{
  "n_layer": 21,
  "d_model": 384,
  "n_head": 12,
  "n_kv_head": 12,
  "head_dim": 32,
  "d_mlp": 1536,
  "vocab_size": 2048,
  "activation": "tanh_gelu",
  "norm": "rmsnorm",
  "norm_place": "pre",
  "norm_eps": 1e-05,
  "positions": "learned",
  "qk_norm": false,
  "attn_scale": 0.177,
  "bias": "all",
  "tie_embeddings": true,
  "parallel_block": false,
  "init": "normal",
  "init_std_qkv": 0.0199,
  "init_std_o": 0.00307,
  "init_std_up": 0.0199,
  "init_std_down": 0.00154,
  "init_out_by_depth": true,
  "optimizer": "cautious_adamw",
  "lr": 0.000677,
  "beta1": 0.9,
  "beta2": 0.98,
  "weight_decay": 0.16,
  "lr_head": 0.00766,
  "warmup_steps": 204,
  "schedule": "wsd",
  "decay_fraction": 0.753,
  "decay_shape": "linear",
  "final_lr_fraction": 0.0,
  "batch_tokens": 32768,
  "seq_len": 256,
  "doc_mask": true,
  "z_loss": 0.0001,
  "train_tokens": 303600000,
  "steps": 9266,
  "dataset": "wikipedia_en"
}
MLP neurons of a small language model. Each row is named by its layer, matrix (up: input weights; down: output weights) and neuron, and shows model dimensions 32-127. Each number is 128 + 24 x the weight over its row's rms, rounded and kept within 0 to 255. Numbers have three digits each.
After each neuron's rows, "fires on" lists the tokens most often at its 100 highest values on Wikipedia text that the model never trained on; "fires before" lists the tokens most often just after its 100 highest values on Wikipedia text that the model never trained on.

L4.up1302:099153100117100119140104120062143114144129141113145155108122130126120142126128150125150102168157118105105134119138136153137147135139084135092117151112124119155087106161191138150134147107126133136085126161144121149215126127114120153137163097162124114127123106141124096127081130126144123130
L4.down1302:122140148080109105159120089110144113104083139122153152149125118094135128060128145145103139139126163114128115153140080111156151132171119103174141104079095128101155032156103119153079116152128083123069076145121160140111145134089145122147116171136152128131119166145139079096126095100142155124
fires on: "===", "==", " ==", "===="
fires before: "\n"

L4.up299:117123129114109137160133138114113074073105121153131136137099141126180148103112116143133108122140136097084128151156123130109107128129132190111102156106111104110085118147129170075153118096128111133142107102126098081187139111126126102091141120180130159066135075114128154131120145126138107113
L4.down299:116095153127121112135143150118106067096165160125144141149130136110131141107132129155117103100094108092123133151149173115120159117095107135124134112144134153171095139142111102095191151110117140078131094051124090118150165145133118121101096122096128131110161096118119114160118175121149038137
fires on: "\n", "e", "w", "s", "us", " number"
fires before: "\n", "-", "|", "or", " of", " "

L5.up277:132095157130117134159140128085149113129101113176116112103129107128149169154110123156104137135145161124151157100106148142149156174149117127110085119116124105128149117144111120096138142122114103132101112120200111162226133131146151088133158044129140104115133109097108136151156083092131124102
L5.down277:097148152123091107115140162151121145112138145124145139121109121119100113113131111157107129110113128122127101118129125116166148126138126054113053120148144118141116111150091150116080152099183091089101133129148124132138148124162125185115113127140099143115121134119134102121105113123117112144
fires on: "==", "(", "B", " ==", " ("
fires before: "\n", "n", "s", "ack", "f"

L5.up190:119133190140073104148147125123167136142142144128118172099117134111131132085140118146101134109143132163128183162122105135171145152159110135122133124142094163118117114146137150122138092135121127150106130118142117145149155159112082123107156171103086151127096125133086143082123099127108082141
L5.down190:147101095127160168153108130123105077120146109133141125159106132092164162132111121139105132126131137102095115157158111121173073082111132125104106150130138138143099179135162147144127123135113180124085118118124135105157135091078145115112143087143146119140138167155148128144092161118117106172
fires on: "s", "op", "as", "com", "x", "duc"
fires before: "e", "ing", "ed", "A", "pi", "te"

L5.up1063:135129165154118118142091139139141110143106159147120131065128116124151115115097132116156105129119128097138137154106109136125151095128118113107117133128114132114141094130131135156158142126137099136122124089158140132159084085096086142118171127130120141093125078116142095143099133127132141142
L5.down1063:139116153075140119123157098102098125094149117151134126115118081155097150082131130123149129127144089128142180142132113119142162149138103150112136104161129163107161150140122110148129126135149133132132120072122126083194126119142128123127114106146113141064119118142122136138137149153157157090
fires on: "\n", "\"", "===", ")", "–1", ")."
fires before: "\n", "-", "."

L4.up1158:173107134085144127137131103135111128144155090120183170156098108105178151111156141148163138106162132138109128128100178142077163137118137140121129190116111142125144125171148132158143105121158139135105149122120151117156104162111155069142172114117142126112154102108212174159081133160138123133
L4.down1158:136091156115175158113146146104088151129128124119154105108131122103138149145148131140145132101163125156131119139122167138110120100108110113179112171177137114092164120084153135164139163111146109147119097094146144095132100139152168108172159164127155121123106172105158163127096132148120155126
fires on: "\n"
fires before: "-", "\n"

L16.up639:152090169131123153107124100160105079135139144168080119110106092109171124158148119087133103117137124139144183113127132129146145173150147129119125152134092175147115112162133137133117140127082117124097084063129145133120124117147116098131109134115130123075147170139092128109124159105122115104
L16.down639:120131152107143109109163134118153153126116147131126118096136151115147144081130144129116144120114131094118127164126128123137148112152121097107077126114094117098133075132116121167109144165140077123110139112148124143134133134115156153185122157143136103128137120156148128137135127131119072155
fires on: "\n", " re", " career", " co"
fires before: "\n", "|", "-", "The", "|---|---|"

L4.up1084:152136155094140156108114125132159155150134123119147123117105119131144153178129107162120128150112130174092112134096148179147180136158161112154124125131152070115137113130132111136160116098158137093113148063145120096153111171136111085112104113061186123125148076173119112184107119174131126114
L4.down1084:124136132111119129163164130145113109149110144144087128089141063141118114149123137131145103127136144098153139194092135092190115176168137144143157136112159134124137128140133125132171121176148156160133121110145133158146152108129128171096106123122144132093128085180116145110094119131154134099
fires on: "'", "ce", "t", "lo", "lu", "p"
fires before: "s", "ve", "nd", "ed"

L5.up418:142114134121131129125109179142098104149095097127107120112111147133137112104129153155136136166143124169109119133122148127098140153130107143106104120142105123132101103140151150103140143148133131150131126137136124116146109161155122108110095130137096151071151144100108101125124107135140109082
L5.down418:152133138135130127122097140144110116145171113122112125173129106128137152118116131090128132127115165109116141107155159120125114106188123141082095103157123115135145142154140165097168128095143131139127149129142126101179127130135095093089130114140138110112114097090145094112137140138141114102
fires on: "th", "e", "w", ":", "ine"
fires before: "er", "or", ".", "ri", "se"

L16.up1305:189118120146148140116103089167157134123063168156101159149112133144128119136175099109156177115123139107177112117140110139148113106112154155125126179106106126108119119115128100104125139098125105142089148124107123133138166119126096156120125114106115157128157131062128091152139093145173126132
L16.down1305:142130147119124100090089100149139098140150111162112131149133084126140155115144183122114123090107103195121127120083114106113114134109128096134129109105141127075155121112148100134124110061075102139130127125136127174141095100073143108106154122142128087139111113140112116106170144115150076137
fires on: "°", "″", "p", "ic", " head", "ur"
fires before: "W", "ed", "E", "N", " of"

L16.up1095:101112113131096158105116126146114106105134179091081135125105128115179111118138138136122110139087126170121109115148141127136100157168140146105133159134125156161104081132140142114118135091166091135142097134143143125145128130107104122122149094118139163100129138131149153081157127101144140152
L16.down1095:144154121124129137122131106101182122124128093091125117113103186093140143103137119134142129104088103120129121137107118129135107119139161096135134155105126170125092000082098136108094134156183063144137124128135146156070124161116145141155136158101121157148137139158150123141134105133169093133
fires on: " |", " ", "\n", ")", " April"
fires before: " ", " |", "-", " 1", " –"

L4.up718:146089115087141127127118143103044118090145150112099120175098120072136128135157144144158109103128146143157126130130111139083142129137106160115154113140144114124114147116130105131170161115170110112155160111119130103164127112134090134108104111116153166069172142115153133141110107145156115123
L4.down718:123112137110147137167135150176145157089137120134132164125130127158125149109137137179135108088163170157121133100087116109143142136071151088163136174097160086104134168130121132139130131145159124145106113132129108117093118121181138135086138144116143152143145107108146117163167148127141089141
fires on: "'", "am", "s", "able", "lo"
fires before: "s", " to", "i"

L4.up1108:093122071091121126155131135152133118134107133125125172104142144169142151189131128187157145124135119152159138129092140140119164165125128121100142140128112144142131106105175123130166101119132132172110130152129134120123091139090101132113116121105099181105128127126188132146114113122116125076
L4.down1108:099129144120167129170149115116099161117133113106116179159148179151124149105109116146124094131155104122111107096103107123166117116113174174109126112093112124143117120138156138117151137158121134144114086117095145169165112157118081110124132127101145167099129120121158094095113126154178127099
fires on: "tor", "mp", "et", "amp", "p"
fires before: "ic", "t", "ical", "ion", "it", "d"

L5.up1245:110106130121089101139145158121108151098128140104147121158114135110123137126118115151137112112098119141124130128152135106107158128139107168133070095157097152115171153163148122103176165091111162167116085095157109133158078098141134119129164103118129127108166102121078130103085101115124073150
L5.down1245:126147138159147075180084163119111127140108126159082139136177114104131162142087114144129112144159102105101077121137085096123089124155126161122133132149128097160088075150145093132130124088084119106155076131146118137116159176154053122125118112166141135109161133111105125133123097134177118139
fires on: "th", "w", "i", "ist", "the"
fires before: "er", "or", "r", "ate", "ent", "re"

L5.up894:104158098158122148121112169164177139091121106124100118116101121124115119114132119129095121150104105170121128080068141101140151154139119115062135117085096131133118117133149084101167081083150138128137094122164144138130192148101128117097111121120118141130135083132097120101091148113142101111
L5.down894:128128140147147093140120151096125166128088106152130152152086113132138145137124114145123120167108148107091183100114126135127078109163134144125128136079146097114149112146141129156114152139139112127131093136073095164135122171099114123156143062183143107177110157139121115122138143147083127189
fires on: "it", "ite", "a", "i", "ut", "ron"
fires before: "ct", "ute", "ment", "u", "ive", "or"

L4.up1073:162147154140114139149122152118121185130134150134110100108137184143101120103149108132110142158154186149153131130139093116126135143152082115111121124137117180144167171115177108107108143163142171123099151073140169159133101131122131128126149113101062125135145113133165135155141112098121120159
L4.down1073:136105134103114149111106115159103096135127159129126150136136190099094084134100121126142154150126083128088112160130105090127111131161118121100157117121093127151110136106098142124113144113150136126188107093136088125138147109102144118146150142110146102160106133119134151103138112167120095118
fires on: "cu", "ip", "s", "ang", "ci", "ic"
fires before: "s", "mb", "ed", "e", "al"

L5.up783:104142103110096146114097107094132145152131152125109194121116154118083137124134088099190152137103118150168130162115100152130128110141108105108092135132092128146144096127089138160117138117137111124131140115131108125144092120129141152125140132074141130132121120110142153104131187115144127118
L5.down783:107154124116102086147135117122107085136139123120094113131135059115165136124103151100128129132141119111137158116110094124101121096106131103138122148141105124104072124108088090161112138126153119092105134103117113177127110147124114113177085156099098124163112136083119098140110134134111111120
fires on: " |"
fires before: "\n", " ", " —", " 1", " 0", " 2"

L4.up780:119127167148141140084124185139143134136143145103158131149136133113145107114161143104127105095150145149144128119147117134123163144125129189084142130144078115129131128145156109091139113082116121128167122088137130131164113132116164134142151139107164121129166097138142090192091126125136112110
L4.down780:135116137101125085173112145161107176127142100126093135129144110151143138096148076101140118123154164131130101145138089113104135122130080147125129107146119070197125155110135142109149173110123149106131102124110118147155125172106151144149125105152149125169117169139136130114159106101130101152
fires on: "ist", "at", "age", "ron", "t"
fires before: "r", "ment", "er", "ur", "ure", "re"

L5.up1384:117136110099127140105102139143099125186115116125151137149153165139088096119079151126087132128130131124178124148140129120144128151137114173138137138130109141134156147137136118151113108128133144119163126108126127139130138137084109115127141115169077135120098101136122119151111122150107096130
L5.down1384:146117097167109144155174154097141114180120105114150136152129151123116132126194136112117137136130125131151106100123107143131141118173111093135152093124130105147091086115116088136141133118147113157095108147132116097084106136115064143113103157141137150144162160102092127112102159098161146161
fires on: "–1", "–", "–0", " record", "amp", " —"
fires before: " |", "ed", "ion", "i", "s", "5"

L5.up260:138137142116134146115106201164148133117152119174099144128116135107147149146134122150109112104141122147146157118112154136162170164125126142128130105148114085105178116139117105075166132094115110119134139090092164147176126130144113121088147065065145147092142105161149133172121125148107136133
L5.down260:155177141132138170107139126132146135115155154161121154091144126139101134181125114167170129110106137108130117138072146134154119157143116121131123123097101163122119109097124137144116117113170082149126121138140157104149148162104126127128121114108113075140130094150128149110137107092161087129
fires on: "s", "time", "ten", "pa", "m", "me"
fires before: "s", "d", "ion", "per", "un"

L4.up75:135127104110117137164086161161164128146079135140141145107097105124142112113095107121093129121143139118163140115143117155120121138143098199087098133127142111104119093157155159133121111107105102125153123158143109076168103145139119103127135091140107141119132113129106131125124172109166114088
L4.down75:084134101140112124157123132161107126162131130136091106130126054137128097141125133131099119111120118112156123118147104126140167151114126139118106137156112156166118125162101107092134084152140118091112099176139096160188108142140156137102108111124116147110153125088119109122131154109150144112
fires on: "\n", " ==", "==", ").", "."
fires before: "==", "\n", "In", "===", "A", "B"

L4.up940:116105132089146141131117076125123144090110157129105168085148102126118087126133139135163111123170117161149109114156152161083149124136117138106113075172121113134134156150130138135098134060102154156108090109120120107130088145104100128132117159145164106128149131116107145156089104149166112183
L4.down940:137123174119136090118144095135126113120138133124161143135152140093143116128129134144132141132142128144161104133148128144115101081106154161113118107158149132123130123120155144147108144096121127180134109123136151137090124093101105107163117123105091106125133156125107106132139069130100097096
fires on: "th", " Th", "ro", "p"
fires before: "ough", "ur", "ir", "ical", "or", "rop"

L15.up154:095118105149120150140139170125175100135128117124146153147101095168128130172167149117108114161105149103121142102106165116138137139128127147075102120115060203125089120185108106125143165137148103146138142131165116091148113147109121140097136132109112125122154190101100124134125089140146110120
L15.down154:149160138087099150135168105160166116115123126165165112119140145099119141153134093130128127112130107166094151128106155141165155143149158110071091123140098115120148102163130166146153112134142113143112133089176090130107169177150145136137161128146131094105123154137113095132146140138128115162
fires on: "s", "ine", "ne", "'", "ing", "n"
fires before: "s"

L15.up906:135170115173117145104114112149125088123133141127177133127097127159132124142119111149145092169109142082163143136142171115129116165138101149098115135106119141103134133137134088110132136098138129106129144109133094141157090140108141122093075150142139133123120117099177154158097114133141104094
L15.down906:118071178084111112152149133135163113110099138107148143115123124122113104117095154219138147141127132102110193144096129122097168120130133106117144124125121141118116118137132137170093124112160121109137111134151136101131151142151088122135138129139128115106118143099144142128118169142145106103
fires on: "'", "y", "s", " Ch"
fires before: "s", "k"

L4.up1130:143126135153122154137087151131185117134117086146142155160141119093074164123101140101117089121143168123154092101095116099171129154116099137099102161118072105138118113154179119124145132130072113090082130106125128114160111196123125117119131113134102128135109049128121095130133154095162132090
L4.down1130:119184141159136118155092115140147145138097137166084139116109135117105179106089104091141117110147168079117126107106151137165128109125098125137106148130090104114142112169123104135112131092155138099103126142114132148176112149121155172139113154123130154134100125150117077100125105126129126128
fires on: "\n", "it", " P"
fires before: "\n", "ute", "u", "C"

L16.up405:121068185118117104100111109141134107132130152108142147118160143135164108126151101112106101130104148120098126136142105126141107118159145120136182140151118145104175145147125144154167118104179155162108140112126168138154123149092145120093157139189119120173101109103106113159151135144125080179
L16.down405:124138132122130143103109121108111148122102065164149123139111137139108094145132091138139113147137141147150124126106124113129121136152115098152085118096146100145155123115102107078084131156135147104195123133157089158111163127119090102127152124087163093112150119099095111142159139122093084117
fires on: "–", " −", " —", " +", "–0"
fires before: " |", "4", "6", "7", "10", "1"

L5.up804:147130152134096133165082170143095107093108101146083149112113136126124156110104132152158111174117151143117171155119135117140152153127079146100081138127135166111135117167151119140170087079138132110099093121124144158127122146119120138108100094124136161067113081144127132136136127091142121113
L5.down804:120090156112090150124121143130105122127127138137143123131119116107131118116121143113122100133141119110126132144149144106148168140158130129124072174144090101108089171117151153118142143116138145109107087110126134128212133183107141177111149161104140159114106148110131132090125101124157101116
fires on: "\n", "re", "ite", "r", "at", "ra"
fires before: "\n", "ct", "et", "am", "us"

L4.up28:104142140158127105129101155112150106095145109119124149114142167149125102132091110103156096148134111160110126141097182107129140156097153115106113087134126143095157126162122106155176134082121125128102129119094105113156126202130130145120115086079140172122115108126173095148108103113133107140
L4.down28:149185174119149131133120147105116185088156136136123109108147138121084147122135099072147113159123158108141149124130134121105154163092146119131138098112127097114144078135136113150146151088153108132090093078165150132130123134086112128125157121117112143128115108142106122190069094133112121165
fires on: "ce", "\n", "ite", "ut", "ly", "now"
fires before: "\n", "ct", "ed", "ive", "le", "mp"

L5.up123:129108109162112126148104122143136130082122107134169098153116146156104123121148114105121107115182088107105125074086099114139116147158117126091102151126117159144179129160165116131116129118137141144105104106112142138136088098139142117124167119153155097133150102131168112124113143091151127122
L5.down123:137115134123155105177149169155087107077132120104122114131135131072091147106149119137126139144147140099147123110104119132133150113133168143170158140125166125133123146144113150119088130120092161098101130131095141119090091128182103144123130095114098101115147170133099138129123133112180078072
fires on: "u", "tri", "ri", "di", "il"
fires before: "ate", "al", "ally", "ation", "ated", "ations"

L15.up111:116108073147142130104110131130158083128171096117097102122101099138104100135144124127093080090112107119154106111087175115141101124143112182072146130150107141126097141123114172131111083140106122171130072127120121125118142140109107101133116131123116127109154125103129128088144139142115119093
L15.down111:154148147105090136141147139134146143195084164123125143144127135148142157118124119162126165143145144105126129169117133143134118131121103075130143140090153098129110085096091075142156130144145099113121143146149098126123095129088137090118171183093149141145119137158135144096126137096114143100
fires on: " ", " 1", "es", "s", " Party", " 2"
fires before: " |", ":"

L15.up90:093097166143139174160113105075146111139147136082111143121075136070139068110153100150116104173139126130124103108142155137164167132158163146114142182143103119127100129136115159130122085140129114163101115138129121160139095169093151122107200107101154151124085148077145137122090117130122112137
L15.down90:142097149114135123143109150157125113076128127126097139157120134098159151108081123148151102090083124096154131147103104129133139117169142133162122185099144099093113154149161089124098133088143142159157139132140142174091100122099126112137135085145134159141119166120100097132148120109140095127
fires on: "\n", "il"
fires before: "\n", "-", "E"

L15.up1160:153090137143146123153107117145095111087125151103167088157118095154126099123138093142119125131105145172136125129140121140138119136139097127069120135127093135112174110137179129112121118130121098114137111108103117108161080129156127110124162127156191141105128104148118163121123156122127122116
L15.down1160:118154119114098153147159126105153152138132116115136081141165128104120123127123145147128151096128129133131132079099121091137121109105165154131125143139107134142092087137097139157121119143173083147165121129122084121142153126107102114109110145130131088133111122139125119135167103094116141128
fires on: "\n", " d"
fires before: "-", "\n", "ta", "ra"

L16.up1342:165116178110113165097100133125123153106081139139125104157121100075096155163116133098143090105079137154137115133115153129167156118146122130126137099143128160143128135140117119102148129113130092152139156150091123100100107139150119082150108129096131103089134095142119141178115139134130135131
L16.down1342:150141127146150133102131106132128138115137105106135106153129137129139114123095092128136146126109095125138109104104133152146106096154096110168082103112150145109110119145125148107126158114118062135118104120094105140140128162131116156097158096124150094125146113158193109119109100119185199125
fires on: "'", " include", "time", "ten", "ence", " feature"
fires before: "s", "d"

L15.up1227:100120123135168074143125165141136125132153132105133159162114150135129148126154091128152122097102143132146175121083129150098124100121135115108158111135131113126142104118111158127158163107128108110120052099144107179161110144165132102094127126091170118131145104138117173100074152160148145124
L15.down1227:112164117115165095172123145148133117142103124117127108161112116112101090163114161122116115178141142097141126124086090125140125123098134122141132179090132083103130153118088138123099139125138150085123154143094129130122143145145142144139128078118136175106086119118124099149135120142104141129
fires on: " |", " E"
fires before: " ", " C", "\n", "n", "d", "ar"

L4.up915:130130129121079182157115139128139149153163126102123138106147144107140143137146134126143114151135150118128133116141151146111115119161110120092107137138139103131109157128161111138127115129175158135110093128171154145152126111105107155119159079125131123146119095122158130135104170169124113176
L4.down915:136129141142112165141117113144111146172133143135147145111158154156093155087149120154105132140142120087133115105168134086106099137184137162135114140146136135150103161163165140113140165123154153106122130129119127122124134125118098132105149094103151108182121116130154105131122136125115098147
fires on: "c", "lic", "ec", "leg", "t", "ac"
fires before: "y", "ed", "il", "e", "ies", "if"

L15.up1221:097102159134135122121119145111104122154128140131093091117105116111141131115162105171128111111145134121147151118110152152123152128206127085097101172124094159133127113169108109147111133132143115140126110095156134143151163106099120123148111142079169099079134159107166091091110166119117135086
L15.down1221:147098145126125120123157144106132108101125125133141108097128148138129127102104145148113130110146113099104154148123138108099146119156076158127083106106125123101156114155174102167129144107131091138119119078129139155126122187114117139186109156109124090146119130114126093131123122140114084120
fires on: "==", "===", "\n", " ==", "-"
fires before: "\n", "-", "|"

L5.up795:190097144163106157130108170143110123116113129129147111148140146123136113105141139078115126100106140110168133100193124148118135195138069131132116149152095120193123147147135142096121142099116173139148156121134181132141135103128152089125197100151102106143135111106130123121170114123135079138
L5.down795:139072119100150152139135080145111144141126168088124114119128143128087133101150119172132137109104159084113118144166132134104165143127104095116183118092111147162104131118105117111123180138143129131139123106119090139143114159179146172100138108115138122145132117127118102133127102127151108139
fires on: "iv", "ip", "ci", "min", "in"
fires before: "al", "ian"

L15.up1449:125114160151161110074150171147150133121166147154133120200126085113103120158138119157145116143117130141099117110108143149109131143156117114085100133148083161142149098137144157156146110130121137139126106108136132103167129150114133089104162125155135160114129116117057110154135130148123099147
L15.down1449:146129151153159087118105144136129130146165071112112125178088104144164116109109131123116127145069125131171110107127139109159127112138141127117105133105130139117138093128139111159130140111141084121120147122102120113140111135124092138154173113121124161127127146144123124110144156113125129092
fires on: "?", "ne", ")", "all", "72"
fires before: " |", " –"

L4.up494:166120149089123157098097140133156144138120117152151142100121170116149147183141129155133080111133165114190157124127118151114155125111153121129119089148095105128119177129136150110124094099086124073118124080109137146144086110093121112114167117139134143109095067148103104187109127112124124136
L4.down494:113128119140118147120136121164138117124062146109114135179101112137138127127097117156115166105092116125137073094135120105174113151149122116147142107118134145135124140119125103137124135148109124176146128175163096111138178109149096119144126133141108155146145087138103139129093132149174135140
fires on: "'", "ing", "ive", "ure", "al"
fires before: "s", "ve", " On", "ers"

L16.up711:180120116099150141174123128101180132111086132141150141125153130108109141149123129125151162150141093145177130102115135109141114097138126139134127159096119124110143118127116160133142124089121110146134133105118122090156118147042101118135126127139119142141099084139165083156139138141112120149
L16.down711:126104117132165153107143131094158115125132127133157130104109118133104108139149092136099148121065110092179125140139121111133135131164165127138131134134108124136152129134136095156147141098124104122149078132149091111151145132131153124097148126103142094133107131126109161141058129125077252099
fires on: "'"
fires before: "s", ","

L5.up40:105123096109127136178120132148134118188091114164140107109105189096121121130116111102186084096115140128118114121108132109147111147177048166080071154119137124171111120126119133054141109140117139117115127171097122144143136129111114119129126113134136104100128130093106112120117108145164099099
L5.down40:128113157132123119150118136131147126110105127176132100142046151124133113124123089152090115102110127163123121112141127099150134097138126091147117149083125124122140080119110122101101142102116111114118126143152168124132159104137151180121149125136152139118105113095164110068148119129109163110
fires on: " ==", "===", "==", "°", "ec", " name"
fires before: "\n", ":"

L5.up857:080094135070082170132125126165131140098107149131124123108116119171136159172143117166120135166143157102110153131095159125100145136126132118080076120132065112140099145152120134121159134097143154125163198120127122163123117109142084129078093133107103173153115119114099147123117109046115093137
L5.down857:094135116122095128117146091107133116113101143151109154144153117118143143113112143161174139142144123094156149107133092096140129110152120136119160109113124137164114142109126141109148117134097082122120091165106138111111141131128128069146127129158139123130130174131093126105139127113139131129
fires on: "'", "as", " tr", " ", "gi"
fires before: "s", "t"

L5.up1029:141098153125136149123121098118117130147135131120165120054105142125086156137120129150114110097088119111096179110096093106175188163151146110093186075126094159118144123150111139110126105104105118132076102118153086101150118124140156135117135171110132116138123132130137135149129130140148098148
L5.down1029:171132120094152130130128117046116129128098129151144130120126117102091129150131125133102146130141139140122150086141130144133176149139142124160173143132103102141130121085117150136161109130084145112064126133116116091152161133116122149162160187145128108132120137099146100136098151142088127114
fires on: "s", "te"
fires before: "s", "our", "ad"

L4.up1192:144118094069098150121107082151170115157119130124134113149102105126088164145098129126148147133108143118071143177124170135152151134100111134132103147086128170147135111150115177141145117123115113160148128130103141140115124179130140107134148127144117184072112153127139151152120115127135092082
L4.down1192:117108129150130109141110138176165100096146094156113143146124133115117166132160109138098120136111133146135120151125090133112139133117170098131133110131126161125079113144205114120159097123131155143083108146167106126154165095153159146130112106123131141144086147139137120155131151113125147086
fires on: "g", "n", "an", "mp", "s", "tor"
fires before: "ic", "ical", "ology", "ia", "ish", "ford"

L4.up532:142150128131124171121094150128122148174120106147134114117143181119135146147125140168104092132155097125131141118106169132096133138122145103159086113160136088167111154114117115129163093117080142142114185126158167105158129135080116147143145087118124157102133098105130138142089084106095109144
L4.down532:131089148113133142085125121115097134129144127147100090144171159141146146152106101141095123139127159147144090099093157140101130124187110098114119088144138120188117164123082101181130095139113129127077151150098109100163141152074121127131123159146124135119123093139132121140101103131119089117
fires on: "'"
fires before: "s", "t"

L5.up1155:154111110157104135136111137116141091127100110151143125150125156130102133106130081110191143117188104106155100138167178140099114143126159142145137151128112172106143144118135165144122135102113159158120117086133164175127080137145127120123110121114106122129140124082093149154135099135134080150
L5.down1155:150149155099137111121136173129118093127095097123091141091149140146133125129131122097136137113155131135124134110125092141163106116126103077123148072108143138118120171109121123128160134110152143184140105126087099133100128141078098125121080130130082124115108146128108111147118109173138122168
fires on: "th", "hu", " Th", "gh", "hi", " Hu"
fires before: "ough", "ter", "man", "re", "ir", "er"

L16.up550:141103125102171117100123121177146102140122138129114109131133104124165122186136112144122102120109124137151118082094164139161106119136150131129125172179124183129154146155148110093179133138185149174107147114140134111130136109150119103152134126144162100103181160097113092090123142117131115093
L16.down550:161121118108138105108122125133119120174152158162124129150120144135113102120108100133138165095094143102176150130088120114096128085128148092106117158111133120127121086106147121138187131141118102126093131144158117099132128134118126143139135101138114124118129105085135124135093124175101082181
fires on: " ", " 2", " 1", " 4", " 5"
fires before: " |"

L4.up357:158129128163123116113123138113127138133140141131134135136127137139135151109119119118159144099140107113133197095109127155128156152154083112120147131108138163121145114114134144139120103088126123171122119137134153150165145141146118160134172112144142093104143170104164108102155138139121117105
L4.down357:118134166124132131143127150138090143160117120175143144115113142136108127106139134159111127116145136119110153162127108085175137124180098081119059134150110143135134100148118106117154146146159093117100114178121111119150120124112108151144133143096174095120134156118152144135129121115116122125
fires on: "===", "---|---|---|---|", "===="
fires before: "\n", "---|---|---|---|"